Part of a small language model's weights: 15M parameters, biases on query, key and value.
MLP neurons of a small language model. Each row is named by its layer, matrix (gate and up: input weights) and neuron, and shows model dimensions 112-207. Each number is 128 + 24 x the weight over its row's rms, rounded and kept within 0 to 255. Numbers have three digits each. A neuron's up and down rows have the sign that makes its largest values positive.
Before each neuron's rows, "fires after" lists the tokens most often just before its 100 highest values on Wikipedia text that the model never trained on.

fires after: " G", " s", " S", " g", "em", "b"
L8.gate934:139068156094106163138119145131144150136140186115099108117121140181180151106093129093105122136136171158113142154126140180113146149109140128128111131131136139126096136101149130082112095136122175112165148110102183109113120099114104126129133145127098169148122127144147135110083165154137201145
L8.up934:133132150141153135160146119162141119125143116168154165135141174108122122157171147117125106138135173142106161121155111099090171130111068113195142128134137085109139113138108108097066068107144085127145128138118122101109101119154115158120142104155141069149146138131099141129139129199134136172

fires after: " ", "a", " V", " J", " W", " Ch"
L9.gate981:113095115105175135140138156157124150184150155131112106127143132133136106092126129104110140115143150172142133169116125168129164132161126108077109129142127139149151150155112138140103120145165127080066138126124170109171140132160162111121107103106133112136070138152126099134120105177131115110
L9.up981:099094088163092134128138153136097104115170132166082144123123098120150133114147145135055106100144124122123178142155145138132137172104139138148123105121171100119143109115176112150133101145110148123123131148137094109133105132117142110153138159146127150114142118111080139148103115131102148096

fires after: " R", " J", " A", " M", " St", " F"
L5.gate770:111132119101167134122119090123118124136107128146141118113086121126121154105162160117152111143095155113140146140191127136118149080136135137122121112110155144150112121120142155135099175111123148142156122118158137106128095116145140139141113078131148145111104155118114125151146175126136107137
L5.up770:153174114135144125096150145101118140126093155136135113123140096137163161099163157118102122113112156115126110110170142110146143114104166111123080123099146138150129113077131134110141125118119170144115114103097140156139091122139126125146160092148112119126078143091100067109121123151108121108

fires after: " In", " in", " G", " c", " T", "re"
L7.gate1012:140147130154141150147132170154108145148129142098095133145132147116125112139124151162107142153105152110128110170172105162156117134126153085115120142167141128113137146114163149134101129122169138081084121125114155128123146148112137115101152158159112082117133093090105127146128127118167099119
L7.up1012:127149086125145148089131151135141138149151133071144101129184120129111150111150164127142119141122138144153078095157111160146139139092083172088122124145144094128097163131125111116100149137154122121131135128157144095144132165108128107102144100084154093132157134186113093120139104162090133130

fires after: "\n", " (", "-", " \"", "===", "=="
L5.gate997:080124110126138108134125115162151098123158138151139121146169150150166135108119118114104076132128099135130108110128136166130156102176135100121093159131132142116154135161124152123092145104126123122094099128120077120110105180139193113152156160115142140101127143134107112120132151121141168115
L5.up997:129146071139101129137132123163161117113101133129160120146131116124150139135117126137118119148095086118145125160128160165130140091166139115121123133141128102111138145117066149108096115118111129166073157116092118100161127141105153111131140158123163114135096084144142091128093137090126105117

fires after: " H", " L", " l", " pr", " p", " S"
L7.gate513:087116158129120104090151108108119128152136150136121122171142120115161160098110120129083123105134127107151131105148154203148123142141149137100092115121109127193113173155078189112134130121126104171128166132147127154134127148109115108126098098088131098120154110125113160111099125079129110136
L7.up513:107152129128119122111122121142135124098153153123140119186140108140121105154151090123127155099102144151132146102144147130154150102133147131111114122114110117120127169110126153153064153124191111109158165106119145119107067155136122131109130112171098127156132078135110132104138122112110152121

fires after: ".", "T", "F", ",", " F"
L11.gate914:153121148108182141134088100117142130171149134143167163107139160142142148149127104154148146123115119138130107168094112119097129088104094148146117107182108166105151148097162121142149125098101144130120121149107145134129131137139076161116119106113134132127121121146178131099086102120125146096
L11.up914:134126135113132111123116132097134154113071151109117123145138111124103122173125120150129175103121123165100139163132128117080136121103163147119112077157113147116120105098102177137126135156127172097148107128125145107142124134114097149120146117139103098152133171080176161098093118108088084092

fires after: " E", " ", " L", " T", "E", " t"
L7.gate437:140136162124111160123135162126151155159139127117180102135123100092139130158126075108104105136133120151105147094114147130109135101184145101105146078122096109094137166069126132132090125184161143110101139118147139099146103122126094116129163097156146108153136108084138136118139127133140161118
L7.up437:080117111107132133124091124132133129159153151147124124148064115127153096125139129141058139114084169119138139156085129175092107186144128140116121138138150095085130172115106150130141112130144150079112184159126111128097104131125113100136177118129129142098104060141137121141128206114167124091

fires after: " d", " D", " de", "o"
L8.gate307:095126122139136170117116178131125116127126140099213157116102141126175112146108191113112102141111128096135112133118058150127118142152100095151139124143118147108131122137124136123145125112097176086133115167144146078128132126179180150141144116131140122138183118146162160169105142117154161121
L8.up307:161131155133132118118081134082106140167128120141138167129089098149121118117086120085088152079155099171135145126107161112144126145090139121128125133127123124143151134136114107157116142153153117134139140066120122096159135116133129121125138115133149162183151131162120116168150100142155145137

fires after: "e", "o", " Ch", " se", " sh", " He"
L8.gate668:131125150139124138139129137113120124166151107123120122133094115150058148122122150114138148122103126124147121146142109111117113125156110111131098153116159100181096118173118121113128119092163180142119131132114103118184158139143100148162115080116154105141105127151156127146124109137117105165
L8.up668:147145117136151114103088093117121146140125141142131111121121127102105132151161131089109125138126165139110170147193140107122099121112113153141139133163101133138154079138145152076149081135115113129108132105141160156156147125127080096108154116116139142116079102110091066206131154170115154151

fires after: "|", " D", " M", " |", " pl"
L12.gate855:135138111080103138065129174106117151123134102117144148061128138134131126096132113174146120089120132090075100129105151142143134124105130113115153112141052093141084161145122107097131123129092113128105068116125142155133130153158154149101145106126132155117116066128145144118134162106153134149
L12.up855:095190095130124134133144149122106116114126149137149094095125116141127121176167151128135116139132094134115142128131110185151175154150123091141178133136050149154120171127128137147155154146152140112093123141113135176107152161104119114100103135153072111151147146091090114159110116135149134083

fires after: " C", " W", "iv", "e", " F", "o"
L6.gate662:155101135147062113117110119099108162120165098089141076115133094160125071118130155119133134124110100134156183126158079135129129087116087167137127095140189152133094090127144158116127147143152136119150103144112140123151144135145106155090145153119134126111117135136124115133112137136124139151
L6.up662:137123121157136140146131131156100129079139113095147114129159095148142129149138103111128109117111095142129147104108092155157131074084102157156103121126150146145128160092136154124154129126163087132142080138116119163137135179138129145155124133098129126119139151140150144106123120119131094106

fires after: "O", ".", ",", "ed", "3"
L6.gate192:090132123119101089088131093149155126127124111095124147116127107113153127115115115164180125105126091099108114125102114132126136129144138157098083143131100126161177124109083159146121131125185153112132090155162137084139133162143098125126123135107135103122086162164162174132099111187147103123
L6.up192:111134146091147111125115125122125147130123125083117135133130119161165127121143096098170124115136103123135130133104119151125129078114133182091083135103111127112163112110117179161127150112174143111138114153150150124137117172162106133139127114082119141132119149171192168111108134182102101102

fires after: " H", " h", " M", " F", " c"
L6.gate937:120116096064155130138118071116092153142102128171132156107137124058143149122132151125135121108170102125163127159108127119109125136129095102140124086112152170131124123084132157135085146111106175128129141132177097125175109150162157109130118084132131094115129137120141128115123128155129110091
L6.up937:133133107089155127108122092139122126154146149116104109140158094101123162087129108089100105146125139166103105119099129118111115097071097111115112142142097108140113123105115128122137086107170141119104162080179108140114136159122114109144127139121138111151158111108123131092103110142151166113

fires after: " ", "o", " 2"
L8.gate129:074141135116176169144115147104158140140118143116128109125072126078138139104091104121116111133090107145123121114146087132115083087188111139116085136117119132150124116121121130111084160193111147108099100129114157140158139135155119154156101106139168155143120090129131133162110090133141134071
L8.up129:153059158118150120173096124129165195147121134133128152160154123140107168158129123133140162120158133151127167133138133101095097098122117155114099137127115113149115124160105122151094162143086102127109087113144151124140134124143118126105136057113113157144115139147111108172134170144158156150

fires after: " ", " In", " in", " M"
L6.gate687:069101146156167148130127177108141149125134107148148101116156140180171116129087153176156134179107096126157153143124108102082156113096142088074144113129159133118139111120121155121160187098122128120142151118145147092170151168118168158102096162147114130155123131118118133136134149102143123127
L6.up687:118107120159156161157123129077145097153139129087142116148160136114120151154126149130100082127167134161119160129179178116106130135125109169077120143149149104101110152134100134120154145136118135112107177149087170119118130153086114103096128126120150135139146125160120130109119129132088151141

fires after: " L", " F", " R", " l", " W"
L7.gate275:104175130133178086104142118168127125162057114112166150170148175115145099129138141109079113086114146118151123121167080130112120129115099116110092138083105161152165128095114132158114149125130085154089140111127127140082102123103107153122134099102123136122127082150107153135119125141152108098
L7.up275:133163107131146157097130173144109118146133129123119159168141148095145112140120121135122121123098134088098147109135117170131172112117141118145109111142130157131141135094150166121096115144130119155121139124113114135120126150131132093122139117116136129122118116165120125109126164148126091119

fires after: " a", "e", "ce", " A", "u", " E"
L8.gate20:162167160149099142153075142175164121143106154130104135144115130154124133153121148129119124153150131143127111126161123105153111140081124123141120167108158093101148113201119086116135160109139104114126139140108133138086133093114117137136131136157116103123142112116079163127131164119097114141
L8.up20:131118108131111139080112098125119132177135086153175101133118136111164129114072149133125144139080113109093120104129126140112159114141098126122150151137117136088108139134132176139077118139091170144137095125140143104152154149103123085129098115103104133171119134142147129136134132157121143161

fires after: " Th", ".", ",", "I"
L9.gate805:111140096125136168167096097185131125114120111099134157150134215145162114144135118128120163128109152110125186128138110137150115126139139117152124139107176151068113165121132093161121098140148131163121111131132122153094130091132129149139135097094119157168124146155100183116090115127108106126
L9.up805:103180099123149077139144122151091133096114135094136149133145132121162121146110094101117151137090158138110155130134112166149154156103143140122127124146133108094106096123152139163107094192137160166154095116122089107126104132115118161188134117152164134111126165098117155132130120124100109098

fires after: "cc", " in", "c", " the", "ad"
L8.gate211:093156144154113164086109131115138139152131137111132132110155137142140128117165143119125150125125091129135137101090141101075159160140132087077146143147129104130091096146127124162135162147113149137135143137179137133086081081108106123154109146144127100097098153129116147115157115149136142077
L8.up211:117129099129112118125138080078158164158114154109112166129145170118159136140153116121124155104154112135119115151120093121168111170141189132092140155133110119145112143118095160135128120098154114141150133102092131160124174131130123117137158122134126100148118118089144102122151158118086140117

fires after: " in", "ic", " In", "h", "c", " con"
L9.gate39:140103091133091123126143107112156115122138122083124130156134158122143118118161101114137143134122132159142113132128134137080153139077142125074131151142123135104117143136162122128172130119144137134103146101138118131095146127125095127112086146169083104110100132088118115069135119124104162099
L9.up39:133131148115127132076141160146116128129134099126110115163141121093125128187127082118128111126102120125111106114134100126115106143122124108114140155131114143119143125130098116134079168100132109152116106157137120125115170107088122120104123155158093125149145123114127158075144131137079166147

fires after: "s", "b", "ig", "el", " s", " or"
L8.gate604:178099113111141141097098131192132153128149190116129122187115129164161097104094093114124135111126133120132123105148132172116103132132122148135149164136131123164120102075092096124130124158140149129082134139139121083097104174090155172151086144135126143082127127112116140105145133189139130149
L8.up604:126140125147116120151099144147115087120175111121132127126139132130139141125136103111118145157098096144112130149139128113124129164120117135145108133139096138114079133137110188092138118122145136159127105176119156164105119106147142141089087127153113134119144186153085164132142109166147172150

fires after: " P", " p", "p", "ri", " L", " l"
L7.gate84:120105135158129086156131156115155145163090092142178115142145129184110150153128138156119111157090155136137098167142129161162129101129114110093084151084140124143156125138147174135147129150097174130125140123125093133105153152130163129139133124109128105150130122134097123085128138188170131126
L7.up84:123134101137127122143143142112149083144084124101170123172149130186100115095104104145150108093160121097105090110101141153127169139133150117120097120139132140144123108113075178129105092143118129124114124142138153118108086151152150099116117176125114152145114094160155098137123140147097093108

fires after: " A", " a", "y", "le", "p", "ess"
L8.gate606:152125132094146129117129165147155137185114193071141161140098117107178106088102175109109132146121174174171127130130123099143112127134073149107147106119149122136132151148147094161155179112113100139130136155113100141128168120138140104121118145118139116196172176090073114158104135132099132116
L8.up606:119159110100149171107128128137156138167135183109180127111108121081139142113106134130130170152124191125128118113153124150119125171114165169135144109143098107124152136107111122152115121120143112118128139119175114112163146130082146126110098140135103086168142134148135133136154102104121158118

fires after: " K", " un", " Ch", " the", " \"", " ("
L6.gate603:107162079136091115117093140123093122119166091103138120119155097175160120114167130113094128164135121108120136137073119114164127152115168131144061165142083103143110126186127116114116141117139133162131129133134081143160123129111133161163096141097177135131114118191130145107084133115130169132
L6.up603:116117110119081148127138122148151207140167118163096120120120109111129118113158169124111178158140149159153132148121140153106120135158114123109136174112126121136114151140117133153093111129112107122095124144124120149172097137112158165088143114122125103129116124132119126111100135120095128111

fires after: " W", " D", " B", " C"
L6.gate371:129143142137123149122093119126093112092134134133140122138157124160161094169100102120130081075154118128140141152198091147096170121178084172144121127158135142148051128130182195156125142133131115103135100095106155153110122148113145124163123143137110143142139164158086094117110115165181124121
L6.up371:089124124127121154112126136123102131072110097134144148107127093164138109121110125149165119162134095121109092154110145157109117083125088194114147072106161149102135086103148117159121135124130151121138111148115109131125104130125130143101109122116133120114099098176112127122123159180120116119

fires after: " |", "|", "ap", " "
L8.gate24:059102103087139110130112137104127154103124111171120098111112154127139126100138111136107107160140129098133141154156145165113096093129148114105112133129129112137131159115090137148112104148111159114160125099114157135125157121142099127089112085123150098143074075139162136149109144120096099094
L8.up24:090113105156119145152126167101115126149095132134087107099131118133140151160113120112124170089110114145138112107098123178103126185155125129113151088090101128119117120135154152131120129148102140075089078136094119128109178116136118124105119153135082164137127127112113092160130130070139142110